{
  "n_layer": 19,
  "d_model": 256,
  "n_head": 4,
  "n_kv_head": 4,
  "head_dim": 64,
  "d_mlp": 1024,
  "vocab_size": 8192,
  "activation": "tanh_gelu",
  "norm": "layernorm",
  "norm_place": "pre",
  "norm_eps": 1e-06,
  "positions": "learned",
  "qk_norm": false,
  "attn_scale": 0.125,
  "bias": "all",
  "tie_embeddings": true,
  "parallel_block": false,
  "init": "normal",
  "init_std_qkv": 0.025,
  "init_std_o": 0.025,
  "init_std_up": 0.025,
  "init_std_down": 0.025,
  "optimizer": "muon_variant",
  "lr": 0.0053,
  "lr_mult_up": 0.993,
  "lr_mult_down": 2.0,
  "lr_head": 0.00607,
  "grad_clip": 2.0,
  "warmup_steps": 200,
  "schedule": "wsd",
  "decay_fraction": 1.0,
  "decay_shape": "linear",
  "final_lr_fraction": 0.1,
  "batch_tokens": 32768,
  "seq_len": 512,
  "doc_mask": true,
  "train_tokens": 430100000,
  "steps": 13126,
  "dataset": "wikipedia_en"
}
MLP neurons of a small language model. Each row is named by its layer, matrix (up: input weights) and neuron, and shows model dimensions 16-111. Each number is 200 + 30 x the weight over its row's rms, rounded and kept within 0 to 999.
After each neuron's rows, "fires on" lists the tokens most often at its 100 highest values on Wikipedia text that the model never trained on. A number after a token or word is its count.

L14.up358,229,219,225,183,247,219,251,221,199,219,198,178,134,216,159,187,166,174,179,230,206,171,196,169,245,195,204,188,181,208,196,233,195,241,163,179,219,200,142,194,207,175,171,215,199,201,218,245,153,225,172,157,237,244,221,168,206,172,242,230,148,210,174,200,153,172,133,218,210,262,205,182,213,208,187,188,284,203,183,194,155,203,171,192,226,221,220,205,247,215,264,185,119,173,148,214
fires on: " had" 27, " " 21, " have" 16, "2" 9, "8" 8, " has" 4

L2.up47,174,210,155,183,255,186,164,218,251,243,139,228,211,157,221,194,187,207,183,239,165,242,192,224,240,170,214,212,155,204,188,276,190,136,139,192,176,193,196,174,200,203,202,213,188,157,207,183,221,235,158,218,165,226,230,207,185,206,218,252,229,209,178,175,179,243,175,175,238,171,179,176,177,238,240,180,241,170,222,240,196,230,182,174,206,151,210,154,179,157,217,181,199,244,177,120
fires on: "," 33, " and" 17, " to" 7, " due" 6, " via" 4, " from" 4

L16.up205,187,216,207,201,213,249,166,207,228,223,218,289,217,196,207,152,211,232,243,192,192,197,246,168,185,234,122,139,201,172,223,220,202,185,205,235,217,184,209,153,188,161,228,203,185,175,229,262,200,226,224,248,130,210,217,203,176,176,195,161,113,225,181,198,144,220,177,225,173,238,206,232,161,199,191,203,220,208,196,215,233,224,215,232,179,191,215,126,220,195,202,218,157,198,209,262
fires on: "1" 42, "9" 14, "0" 12, "3" 5, " Ber" 4, " not" 4

L14.up820,207,181,204,272,161,204,196,221,183,236,180,183,211,169,228,230,143,193,202,255,197,249,209,228,202,236,190,174,219,192,242,204,173,173,172,182,186,194,225,196,170,208,206,154,131,212,229,193,150,185,198,183,201,183,175,162,219,198,238,189,229,192,188,245,218,177,210,190,187,224,239,190,241,198,210,233,201,240,186,222,160,216,178,206,204,190,235,223,101,221,226,219,168,214,174,174
fires on: "." 81, "\n" 8, "==" 5, "===" 5

L13.up523,186,224,140,157,190,176,198,183,199,205,209,207,167,199,235,162,217,191,157,177,158,271,204,207,159,196,149,248,245,181,197,214,197,173,197,213,156,179,176,165,188,247,179,230,181,160,221,241,217,208,213,195,179,213,238,190,226,202,199,134,224,174,255,170,208,204,173,175,185,220,260,193,207,170,178,229,204,170,184,215,170,230,198,211,208,248,221,231,195,222,177,257,178,201,258,194
fires on: "," 44, ")" 29, "1" 9, " |" 7, "\"" 4

L11.up509,175,200,192,167,191,221,204,181,145,262,218,201,211,201,220,146,216,200,239,191,181,144,191,183,248,183,235,227,217,179,144,221,183,199,251,208,184,190,194,132,174,259,244,177,204,177,141,208,212,205,168,240,190,219,210,246,158,276,199,184,168,221,161,242,227,224,131,183,165,156,208,231,163,221,161,222,216,191,138,248,187,204,236,226,214,198,181,230,207,175,169,228,256,175,212,189
fires on: " by" 21, " =" 13, " a" 11, " the" 10, " on" 6, "3" 5

L12.up92,243,221,172,242,162,233,203,228,241,201,184,159,195,200,199,186,210,211,146,207,234,201,192,172,198,130,211,238,223,157,224,257,189,210,200,181,200,201,186,252,203,175,178,160,163,186,202,260,183,231,203,243,169,182,182,246,215,213,229,206,186,188,210,196,223,212,235,214,205,199,156,184,193,198,191,216,196,179,183,211,218,227,182,252,198,232,185,204,185,261,162,191,227,210,187,207
fires on: "2" 47, "3" 10, " for" 7, "," 6, " at" 5

L11.up93,199,190,135,175,188,187,203,162,244,190,190,184,232,199,155,184,130,233,175,167,140,179,256,202,211,232,184,247,224,193,220,209,207,263,199,218,183,196,146,177,186,209,229,168,146,183,187,248,188,193,231,221,206,140,235,174,211,215,189,188,232,165,159,215,184,261,240,211,181,202,183,195,189,193,219,211,176,180,266,214,188,190,206,229,272,214,191,186,186,259,223,244,177,239,216,244
fires on: "1" 19, "." 16, "0" 12, " |" 9, "-" 8, "9" 7

L16.up785,162,240,143,253,253,204,262,194,215,208,197,207,239,183,203,205,199,258,234,237,176,199,202,221,212,199,207,198,221,170,187,194,204,156,199,206,233,195,211,231,134,155,172,185,136,199,218,203,176,221,227,217,137,230,234,212,206,198,185,250,173,191,188,225,170,202,225,190,192,186,205,219,226,189,137,188,220,182,211,155,168,213,214,206,207,221,208,271,139,225,297,238,196,218,169,196
fires on: " (" 63, "\n" 6, "." 6, "–" 5, "_" 4

L11.up784,227,223,201,185,192,177,202,237,187,222,221,195,204,248,249,216,234,212,192,211,201,154,162,187,204,195,203,244,154,158,206,207,195,219,147,164,247,241,232,209,198,235,181,231,142,223,235,263,183,211,192,190,215,155,174,233,242,185,159,211,173,141,248,228,197,214,143,151,204,219,216,182,174,216,186,188,183,242,189,155,204,265,195,180,165,203,204,221,188,194,183,196,196,191,201,193
fires on: "0" 18, "1" 13, "le" 8, "5" 6, "th" 5, "-" 4

L14.up677,174,220,189,213,215,221,215,223,192,219,195,163,206,182,209,240,223,230,208,254,172,171,233,151,175,212,196,187,203,187,182,166,131,176,159,252,217,174,187,187,182,162,244,193,181,154,207,163,204,207,265,218,201,234,163,201,211,197,199,221,191,170,185,265,220,187,245,171,196,199,173,193,184,161,223,184,262,204,210,187,194,212,222,237,176,174,190,230,220,175,210,153,208,226,190,192
fires on: " " 78, " (" 6, "0" 6, "–" 5

L2.up408,194,197,226,170,227,235,172,170,196,229,191,255,178,145,224,161,209,232,213,225,231,188,207,184,232,199,213,174,173,221,217,174,199,187,199,250,196,141,219,187,150,185,238,211,188,159,186,206,161,190,241,187,243,194,241,137,202,202,239,206,143,196,240,176,174,199,214,230,222,244,184,228,195,203,165,153,251,242,195,235,153,210,263,217,189,227,206,256,179,218,240,224,164,259,176,214
fires on: " |" 36, " " 25, "–" 17, " place" 15

L12.up610,220,159,233,199,169,189,260,210,203,245,160,188,193,211,201,217,175,198,183,219,157,208,242,192,250,237,245,152,213,137,211,213,202,214,199,229,244,182,167,191,194,283,230,192,203,162,164,190,191,277,231,156,271,183,161,200,163,262,181,224,153,196,266,201,176,195,168,167,180,212,162,188,174,208,183,199,159,191,171,199,229,220,187,179,244,143,198,263,144,213,228,262,212,207,180,136
fires on: " " 42, " became" 18, " re" 11, " was" 6, "-" 5, " as" 5

L13.up74,197,139,161,183,175,207,189,222,221,187,200,181,245,224,235,188,225,233,179,204,182,189,236,163,158,187,216,205,178,179,180,221,230,210,181,214,199,192,190,208,220,198,182,187,155,119,157,197,199,191,193,250,160,166,206,228,210,216,227,231,198,217,216,169,228,251,241,181,188,203,170,219,216,179,199,201,158,198,218,221,236,222,232,219,228,204,185,224,186,173,201,183,153,253,167,158
fires on: "2" 16, "3" 15, "4" 12, "5" 10, "1" 8, "0" 7

L11.up617,194,213,215,211,209,204,218,175,236,182,233,187,205,207,192,206,168,245,147,200,169,204,196,194,231,183,224,203,247,184,184,245,129,211,188,232,168,227,180,138,208,189,180,193,221,190,178,216,149,218,255,209,183,224,189,187,177,207,170,235,165,165,158,220,203,254,161,144,173,149,211,198,224,220,162,198,168,255,202,199,186,225,187,224,207,172,173,177,239,237,141,206,252,210,184,268
fires on: " " 44, "6" 8, " (" 5, "e" 5

L11.up75,201,188,209,261,222,213,259,177,171,209,185,206,228,143,179,222,193,193,281,210,211,249,184,197,176,218,163,179,122,212,167,185,202,172,129,202,225,186,186,170,175,207,206,168,209,203,262,216,249,177,190,167,144,217,189,227,131,235,228,161,174,170,215,222,234,200,204,201,154,262,200,200,214,253,185,232,180,181,159,216,189,217,205,193,180,208,224,250,192,210,189,217,202,179,206,179
fires on: "s" 19, " of" 18, " the" 15, "ing" 9, " " 8, " for" 5

L15.up201,170,239,244,167,239,247,196,247,204,215,247,226,158,191,144,176,209,196,257,228,238,221,225,203,190,199,230,231,191,262,236,241,214,171,213,190,183,121,230,212,188,172,188,225,154,209,197,199,183,216,159,182,166,250,229,172,242,208,198,166,149,184,189,229,189,201,226,186,200,172,194,162,218,222,187,193,205,167,198,226,182,226,215,157,171,156,219,210,200,181,221,181,189,182,207,228
fires on: "," 23, "1" 13, "2" 11, "0" 11, " New" 6, " " 5

L12.up481,151,172,171,185,221,235,166,164,175,188,184,165,218,213,201,170,180,214,216,192,219,234,162,176,215,191,266,186,161,243,252,184,199,218,258,175,184,233,181,216,276,241,256,252,226,197,182,202,227,198,220,135,206,249,196,226,225,228,219,189,193,216,218,173,205,196,222,196,157,204,204,160,239,247,184,218,249,204,196,227,202,205,182,242,140,166,230,201,196,137,191,252,254,193,244,136
fires on: " " 49, " on" 6, " re" 5, " T" 4, " C" 4

L11.up269,198,171,196,186,222,201,238,214,174,226,240,224,150,184,222,201,232,163,186,254,190,227,202,205,194,188,205,194,225,268,226,180,170,220,155,228,203,175,198,199,193,221,212,267,175,211,192,222,195,214,241,195,211,240,222,155,214,178,208,197,153,207,194,210,171,200,232,210,181,193,181,248,218,207,187,223,225,197,167,192,179,245,200,185,196,219,206,213,187,159,173,189,177,247,222,274
fires on: "\n" 36, " |" 28, " A" 6, " " 4

L11.up548,178,230,208,180,216,234,212,183,163,230,206,141,208,134,219,260,174,206,191,264,207,232,221,189,233,171,228,194,191,208,188,158,191,181,209,235,191,179,238,210,177,133,176,188,218,172,181,185,173,226,171,193,303,226,148,233,248,191,203,220,203,227,224,180,233,194,232,238,188,161,198,211,185,202,210,195,195,258,193,224,164,248,230,199,202,217,186,256,179,212,169,221,161,192,248,203
fires on: ":" 48, " " 15, " to" 15

L2.up268,209,220,203,216,218,171,162,244,182,216,175,234,244,195,165,183,243,213,161,198,188,162,216,247,173,237,171,178,205,251,222,204,209,213,258,171,187,223,245,170,249,184,195,250,185,188,272,214,185,253,223,204,203,156,183,163,129,232,221,193,214,172,204,266,156,139,183,203,143,191,220,247,225,151,221,222,233,215,180,188,169,227,248,173,192,192,213,194,171,179,176,236,233,163,195,173
fires on: "$" 28, "\"" 11, " W" 8, " Town" 7, " Township" 6

L12.up49,176,189,185,168,170,189,179,193,231,195,191,173,215,179,154,211,198,155,212,171,178,206,246,189,245,207,251,206,193,213,237,181,164,255,178,149,179,113,222,192,217,170,210,195,224,177,205,164,164,206,169,176,228,231,197,272,197,267,162,173,211,169,192,197,153,206,230,196,199,236,226,192,182,257,182,221,260,254,171,219,194,224,224,191,232,186,129,153,223,214,183,242,230,248,186,184
fires on: "\n" 29, "." 18, "," 17, ")." 4

L14.up493,169,174,190,181,186,234,198,203,178,210,174,181,216,153,253,248,197,187,204,235,187,155,216,166,152,205,211,213,217,211,181,185,220,178,214,223,165,232,174,134,211,198,162,181,154,165,186,198,194,207,205,223,244,173,192,268,167,162,199,215,269,183,247,193,202,245,204,179,194,143,251,206,209,208,218,238,222,200,169,196,180,212,227,254,220,202,228,235,180,231,224,160,172,194,226,160
fires on: " well" 23, "E" 12, "lo" 9, "2" 9, "–" 7, "5" 4

L13.up389,195,222,166,200,208,247,230,159,160,201,216,226,232,208,182,214,199,134,265,202,176,202,194,229,171,168,304,226,171,200,195,187,199,209,192,183,195,243,202,191,221,203,190,193,179,214,162,193,244,247,155,248,111,216,219,241,156,197,204,264,193,180,247,216,200,219,206,197,258,236,233,246,164,211,174,242,180,216,146,199,185,189,213,155,204,222,182,227,199,186,175,197,225,181,231,249
fires on: " the" 25, "," 19, " C" 16, " a" 8

L16.up210,154,167,201,171,217,219,181,182,213,191,240,255,239,224,213,163,237,164,191,159,229,218,176,180,194,165,194,195,189,190,226,169,190,190,199,185,147,234,234,187,199,170,286,192,169,218,186,215,243,229,225,194,200,211,220,188,243,207,221,169,172,155,192,229,159,182,209,226,193,168,209,194,230,279,147,189,240,188,244,233,187,177,191,168,171,244,183,161,189,234,211,196,213,166,175,169
fires on: "==" 24, " ==" 18, "===" 8, " N" 6, " =" 5

L15.up851,118,196,248,218,169,226,170,226,203,171,209,251,229,247,168,180,203,173,205,213,126,266,146,212,148,231,187,153,230,213,216,218,212,172,212,149,219,179,255,233,174,154,139,242,211,183,233,223,267,202,249,222,176,194,169,215,220,201,185,217,220,224,178,200,207,234,165,228,207,219,206,231,204,196,158,191,192,235,193,203,187,203,200,168,242,208,240,194,183,137,212,177,219,238,176,188
fires on: "\n" 68, "-" 7, "w" 5

L11.up405,246,174,194,212,153,224,215,220,194,217,220,205,217,168,187,179,188,207,259,140,202,175,179,185,163,223,173,202,245,183,260,232,202,153,173,219,211,176,211,227,177,204,222,183,155,150,168,237,219,223,207,150,219,175,218,210,201,125,274,165,228,218,156,175,188,194,153,204,182,240,249,216,219,233,183,200,230,173,191,254,139,221,207,262,237,241,244,236,160,175,218,205,175,198,177,183
fires on: "." 43, "-" 19, " " 12, "\n" 8, ":" 4

L12.up608,159,158,230,217,190,147,213,289,221,179,219,215,156,223,198,189,198,198,221,204,229,236,250,171,182,191,191,216,216,249,209,186,207,184,221,256,180,184,180,160,179,207,233,229,209,199,228,262,158,203,197,219,211,219,181,237,180,202,152,176,182,172,289,204,220,213,135,180,143,263,217,205,199,201,175,187,213,218,165,221,184,199,245,180,184,182,162,192,177,226,218,161,227,227,196,210
fires on: "2" 39, "4" 13, "1" 11, "5" 9, "6" 7, "7" 6

L10.up941,265,202,218,214,167,201,229,169,264,193,186,233,232,163,220,193,200,211,225,191,187,192,194,180,171,165,194,214,232,128,268,245,253,214,201,179,182,205,193,242,196,232,175,165,222,193,151,240,221,203,186,197,222,170,106,200,222,240,227,174,173,210,264,220,176,187,168,128,217,211,210,143,195,160,208,210,218,202,166,191,152,227,213,167,171,130,187,204,225,179,148,225,192,140,210,167
fires on: " of" 19, " as" 10, " a" 8, "-" 7, " became" 5, "er" 4

L14.up533,203,209,232,225,239,248,206,199,244,194,193,187,238,247,177,172,194,262,244,255,197,187,185,196,172,182,170,215,191,155,220,208,220,176,261,214,231,210,211,208,223,190,209,211,243,193,184,194,191,184,148,225,194,215,191,264,182,169,205,196,211,213,170,266,220,224,180,215,192,175,230,187,194,192,185,225,256,196,212,229,145,190,256,244,196,203,196,195,185,204,191,200,147,211,152,199
fires on: " is" 27, " as" 16, " in" 13, " (" 9, " and" 6, " " 5

L14.up940,199,224,189,222,176,255,220,223,171,169,169,188,192,211,196,174,175,177,187,213,140,226,199,203,217,198,236,178,195,149,256,228,167,231,198,233,234,196,217,214,170,226,191,223,235,161,157,148,210,213,239,194,186,158,204,233,186,171,179,165,173,221,222,220,140,224,186,243,223,260,233,186,239,183,213,227,215,228,227,187,204,213,168,199,221,165,221,273,199,178,218,222,221,181,217,194
fires on: " " 70, "-" 7

L11.up658,216,218,198,167,240,207,177,169,263,251,182,189,202,193,210,205,207,215,179,139,190,187,195,206,213,213,237,197,193,197,197,249,205,226,198,230,176,231,212,187,219,219,202,208,243,225,199,223,222,213,158,260,219,187,223,180,216,214,234,203,175,200,225,223,152,201,163,167,230,213,175,200,176,186,210,164,257,241,211,185,233,239,228,212,228,115,207,225,250,179,205,176,234,207,170,179
fires on: "," 20, " in" 14, " of" 10, " to" 8, " South" 5, " Airport" 5

L10.up716,177,164,230,232,210,283,182,265,281,168,232,162,171,236,184,215,202,225,226,247,172,168,220,179,162,228,192,119,231,208,205,185,159,158,191,218,202,225,173,219,200,138,151,209,223,234,215,198,208,222,180,204,211,191,252,191,193,172,187,226,175,197,154,193,171,222,157,188,183,253,203,203,212,188,161,211,215,224,206,249,248,206,189,163,240,219,196,195,229,152,192,202,163,241,173,217
fires on: "9" 48, " " 18, "8" 9, "1" 6, "0" 4

L12.up225,206,198,224,257,177,200,194,199,188,201,209,211,207,195,270,220,161,223,197,173,214,248,173,253,223,185,204,229,205,213,168,236,176,215,212,159,172,229,188,156,256,210,213,155,190,198,175,215,188,225,218,191,175,192,163,262,164,247,222,179,156,221,176,230,202,191,250,208,187,202,242,191,185,232,242,182,232,144,165,197,217,222,133,199,231,231,152,178,203,139,201,170,197,227,202,212
fires on: " " 28, " S" 26, "°" 23, "0" 7, " P" 4, "-" 4

L15.up492,217,126,175,218,183,206,186,215,206,191,189,162,203,148,163,166,228,224,217,224,159,174,261,219,121,208,167,231,219,149,171,179,205,292,181,264,195,164,202,140,260,218,188,196,226,215,200,178,177,200,200,220,235,207,184,181,244,199,196,205,202,239,105,170,219,209,254,173,163,208,162,176,197,195,206,249,252,214,243,199,166,236,169,209,190,190,213,246,228,204,222,150,203,188,187,263
fires on: "-" 25, " (" 11, " " 10, ":" 7, " [" 5, " /" 5

L10.up983,187,215,225,205,189,218,230,212,169,234,163,214,206,216,186,209,183,182,240,189,206,237,227,211,189,186,171,130,231,209,221,182,278,227,245,185,231,184,227,234,167,223,198,234,255,180,170,192,154,166,226,143,181,201,133,216,215,205,222,258,206,255,176,251,210,196,247,216,143,255,234,217,230,243,204,202,191,220,212,167,203,219,214,178,166,171,208,137,228,209,187,195,223,257,140,203
fires on: " |" 27, "t" 10, "\n" 9, "e" 7, " Other" 4, "u" 4

L14.up681,195,223,230,215,213,216,218,186,209,180,154,248,185,157,224,172,212,185,221,217,188,181,222,229,246,173,217,205,262,223,174,243,223,159,164,229,231,237,197,174,246,188,187,190,219,174,197,254,189,212,195,222,227,156,206,244,192,202,172,212,168,178,153,168,190,251,199,214,175,243,195,183,200,189,124,212,193,169,217,150,233,199,252,165,230,228,219,202,185,236,197,205,174,225,174,270
fires on: " (" 30, "\n" 26, " |" 8, "–" 5, "s" 4, " " 4

L15.up842,209,196,231,231,185,273,254,218,198,145,191,185,214,127,215,182,203,181,176,215,240,179,220,227,200,166,195,207,154,159,211,194,196,270,170,197,166,196,240,190,215,186,168,215,240,191,213,196,196,201,185,249,190,201,163,203,178,155,133,219,237,259,168,219,215,235,184,193,179,171,165,273,150,228,202,197,211,222,206,194,192,255,217,173,188,177,227,205,175,127,190,185,188,174,226,156
fires on: " \"" 25, "-" 12, "\"" 8, " (" 7, "." 6, " Bob" 4

L12.up955,229,158,181,214,202,270,189,189,228,219,235,161,179,211,245,221,178,260,209,201,243,246,197,179,195,164,166,173,200,150,147,193,200,204,208,213,246,202,209,203,209,163,227,223,116,197,177,239,234,183,140,240,200,241,126,221,216,170,240,197,226,214,228,197,230,230,271,249,150,226,136,170,184,163,168,204,215,190,128,173,148,237,236,213,202,222,226,199,173,175,209,207,202,153,210,177
fires on: " |" 52, " " 7, " about" 5, " to" 4, " than" 4, " were" 4

L12.up429,204,239,205,245,231,165,186,211,224,183,221,208,216,198,251,245,167,199,166,122,167,204,156,153,177,210,184,227,186,240,220,237,195,199,149,209,255,189,206,203,228,175,215,208,176,211,210,189,143,250,226,217,190,180,228,171,169,255,215,154,173,202,204,216,200,216,169,157,226,201,217,135,215,220,232,189,216,159,222,235,214,251,203,161,228,158,195,179,217,191,230,205,217,212,192,245
fires on: "'" 30, " ex" 16, " P" 11, "’" 7, " p" 6, " " 4

L2.up1006,170,222,217,175,182,171,228,167,193,233,219,230,217,195,149,253,187,247,211,179,203,171,225,192,182,193,177,182,200,255,227,240,217,212,191,213,216,223,191,187,285,192,179,176,183,118,179,180,166,209,201,235,210,185,219,148,126,182,172,190,208,220,234,244,208,179,186,196,167,196,172,210,230,182,206,201,217,201,232,166,162,182,185,179,132,180,198,182,204,182,183,148,236,247,174,228
fires on: "\"" 28, "$" 18, "---|---|---|---|" 14, "qui" 9, "que" 7, " |" 7

L2.up656,156,226,151,197,183,230,254,205,171,202,206,226,189,201,248,183,222,239,196,195,188,197,219,225,183,187,162,224,254,210,205,198,165,130,159,181,206,210,209,163,210,245,135,212,239,215,182,250,202,167,204,174,235,235,203,202,239,199,208,158,219,201,182,202,237,190,223,205,201,191,214,179,207,175,177,175,224,131,195,135,224,205,179,156,193,209,191,175,202,240,201,241,169,206,159,210
fires on: " (" 48, ")" 37

L13.up199,134,242,219,233,180,206,197,254,172,187,171,182,206,203,180,192,166,201,194,148,172,195,201,248,169,226,179,145,195,169,240,199,240,239,203,184,222,163,201,210,209,250,188,259,216,184,225,245,156,197,216,199,220,163,197,197,180,199,154,222,209,252,206,183,182,216,171,155,240,211,221,201,238,223,143,165,176,175,184,164,145,202,222,197,229,183,215,196,184,194,175,197,215,248,169,204
fires on: "\n" 87, " (" 5

L12.up674,223,174,142,241,147,258,209,196,121,235,243,210,153,213,225,225,214,213,205,203,173,144,213,156,188,191,271,202,216,210,208,175,189,171,222,205,247,212,213,188,172,233,222,271,199,181,179,231,129,185,193,181,192,189,184,162,171,207,155,231,215,204,240,179,153,225,207,108,173,193,221,151,182,214,146,197,206,196,227,153,213,192,238,163,201,224,191,185,254,219,165,174,172,152,193,194
fires on: "0" 42, "2" 12, "9" 12, "1" 5, "V" 4

L15.up100,239,165,211,248,170,227,216,197,232,162,163,225,169,245,137,206,167,222,226,217,201,217,269,158,166,186,212,209,171,224,220,218,158,205,219,186,221,212,215,235,222,146,187,187,157,171,179,157,216,250,187,190,144,213,217,170,187,202,182,192,179,206,190,177,227,181,236,248,211,135,210,185,178,269,167,207,206,156,181,190,166,176,205,181,184,183,202,240,166,194,214,182,246,228,176,230
fires on: "2" 23, "6" 17, " " 8, " Le" 4, " M" 4, "7" 4

L16.up596,223,146,184,224,169,225,246,178,224,133,217,261,202,168,206,144,204,224,217,211,185,193,265,207,200,181,179,250,189,188,183,201,219,172,163,250,241,207,193,221,231,187,197,187,178,204,190,191,215,224,191,204,203,187,188,158,235,191,165,195,174,245,170,243,191,230,148,193,195,153,190,215,195,196,207,201,199,158,138,183,210,273,202,243,157,204,245,222,135,254,231,192,144,191,187,232
fires on: "-" 50, "s" 9, " " 9, " (" 8

L14.up867,240,217,216,156,193,198,189,218,160,188,204,183,213,226,174,181,162,161,218,222,221,182,169,216,216,203,147,196,170,173,214,193,194,161,157,170,191,148,215,201,213,198,253,218,239,214,157,214,215,193,202,213,150,114,169,191,233,193,189,207,255,226,203,224,164,201,185,245,188,175,196,188,187,268,180,206,197,245,212,135,172,197,215,213,208,211,209,197,173,228,201,190,181,238,230,185
fires on: "," 20, " |" 20, "-" 16, "=" 4, " to" 4

L14.up991,168,183,238,207,153,203,155,206,223,180,191,192,170,159,206,219,178,178,226,201,174,207,177,200,191,194,233,216,120,170,220,194,206,234,192,238,134,211,219,133,244,231,249,247,218,260,214,173,204,195,151,201,206,194,222,200,152,277,177,182,183,226,184,227,209,204,227,257,209,197,220,231,183,217,176,198,244,209,176,242,158,214,203,197,188,160,206,216,223,168,234,231,205,237,199,171
fires on: " T" 38, " F" 10, " E" 7, " " 6, " Ste" 5, " Le" 5

L12.up904,150,203,206,206,259,195,199,207,210,177,210,195,233,222,242,183,190,186,185,189,175,183,201,154,239,150,157,191,232,240,286,160,185,209,200,220,215,183,199,157,200,206,202,206,214,224,224,210,214,194,240,199,174,227,186,197,219,200,176,225,205,202,170,186,229,192,195,204,226,184,261,263,245,219,179,197,204,211,145,151,196,233,202,210,178,255,238,214,200,184,174,196,204,171,238,209
fires on: " \"" 74, " " 9, "\n" 8, "\"" 5

L11.up423,188,218,202,265,194,259,199,159,198,170,187,161,236,177,149,186,215,228,209,219,239,205,182,137,193,219,172,227,167,239,202,198,151,184,223,227,167,154,172,204,148,184,187,189,234,212,205,222,195,224,235,208,110,232,229,197,177,230,183,209,222,191,214,192,200,190,202,251,217,214,208,252,229,186,218,226,193,201,175,188,143,208,205,176,186,199,205,208,189,149,230,183,188,195,224,192
fires on: "\n" 93, " of" 4

L14.up353,194,198,179,225,255,227,152,176,195,229,140,221,158,123,183,171,194,180,165,127,200,180,241,199,189,171,195,224,193,208,233,192,183,161,174,221,187,202,281,242,223,206,263,203,207,196,148,221,189,250,220,188,231,190,212,190,201,199,189,187,204,208,199,201,185,195,187,197,250,207,176,268,163,256,207,226,187,216,242,273,193,228,197,227,199,269,197,200,218,212,220,171,226,231,196,162
fires on: "===" 36, "==" 34, " ===" 10, "1" 6, " ==" 6, "====" 5

L16.up812,211,178,197,216,184,191,189,140,221,162,257,159,184,204,200,170,212,171,244,204,209,214,216,205,195,208,200,216,169,192,211,155,244,190,236,281,196,243,208,169,208,231,179,160,185,204,211,279,154,212,210,266,208,160,178,234,180,220,157,202,204,198,184,222,193,145,157,185,188,238,189,202,234,168,218,228,174,230,155,210,211,225,227,234,186,215,177,223,198,225,222,247,231,234,165,188
fires on: "0" 12, "2" 11, "6" 10, "7" 10, "3" 9

L14.up879,174,252,173,181,264,184,181,251,217,198,209,213,182,200,264,200,196,177,181,241,171,206,248,153,148,151,198,164,218,197,245,169,213,224,192,180,147,204,154,171,225,176,242,189,247,233,195,176,194,186,178,192,190,198,133,196,212,233,151,159,186,176,204,221,139,164,198,220,168,250,168,180,191,196,250,220,214,212,250,219,183,200,209,181,213,173,236,238,203,221,132,180,219,154,217,169
fires on: " |" 25, ")" 19, " —" 6, "8" 5, "1" 4

L2.up630,191,261,230,181,161,181,256,226,196,152,161,179,223,218,206,148,220,240,165,197,199,143,203,177,194,195,188,179,171,246,209,221,191,177,120,235,171,237,173,189,209,229,173,224,187,207,184,158,172,169,186,185,242,208,180,218,173,215,239,181,193,250,202,211,196,211,200,192,159,162,256,201,152,161,226,195,227,202,178,126,218,236,174,211,246,191,182,171,186,252,191,201,170,194,187,188
fires on: "," 47, " (" 40

L10.up918,150,160,212,226,206,202,184,157,231,130,175,172,226,179,167,173,178,207,222,221,128,207,181,237,202,212,219,199,151,153,176,229,192,161,203,222,168,192,225,218,189,176,189,173,136,227,163,213,214,229,244,214,184,223,180,231,150,205,236,188,212,134,199,204,162,172,213,230,214,241,261,212,215,243,158,177,211,203,169,207,218,228,252,163,168,181,182,175,195,219,259,164,254,245,224,182
fires on: " " 50, " re" 8, " comp" 5, " of" 4

L12.up114,118,175,215,231,210,220,182,189,253,159,193,241,238,198,226,148,166,201,205,221,179,179,233,224,182,205,239,159,179,162,211,252,156,237,210,189,195,247,234,217,230,167,177,218,249,248,174,244,210,287,213,215,207,212,156,181,187,156,206,230,157,185,207,220,163,173,201,220,233,222,253,196,211,181,141,209,218,174,192,171,226,181,258,244,166,160,230,254,176,172,222,215,221,248,200,196
fires on: " " 42, " the" 8, " re" 6, " was" 6, " an" 6

L2.up390,154,239,246,191,218,135,230,217,185,231,169,210,177,180,224,228,224,215,204,161,144,254,251,156,218,164,183,203,196,168,180,160,184,160,155,186,174,186,212,221,238,200,227,178,220,199,222,200,214,199,149,179,190,248,215,212,183,201,163,223,158,172,205,211,151,213,234,249,246,212,159,187,227,210,213,226,209,230,194,208,209,193,176,198,215,201,163,224,229,227,195,185,185,211,186,193
fires on: "," 24, "." 23, "1" 19, ")" 12, "-" 4

L16.up860,185,183,194,193,203,164,215,191,251,202,216,148,247,186,195,169,202,253,220,192,193,207,205,163,195,158,228,179,252,185,250,180,165,163,212,201,212,230,256,192,223,183,191,187,249,218,194,220,187,193,165,176,245,253,150,153,188,202,172,151,224,211,189,264,200,299,147,190,203,168,243,225,216,204,203,152,253,239,207,197,242,232,254,194,180,158,175,185,193,256,246,234,180,239,201,193
fires on: " " 36, "H" 6, "F" 5, " (" 5, " F" 4

L10.up389,233,233,217,194,179,194,150,169,225,188,195,183,210,192,204,218,131,194,214,251,129,218,134,192,222,190,236,156,192,180,244,226,219,215,172,218,187,190,262,209,209,143,220,216,201,175,165,239,195,170,209,233,199,200,191,190,217,175,208,242,240,209,222,218,215,208,198,184,193,153,218,201,160,211,189,179,195,217,172,160,224,211,165,204,156,225,243,225,239,232,222,172,206,175,204,200
fires on: " |" 45, "===" 15, " " 10, "," 10, "==" 8, " ===" 6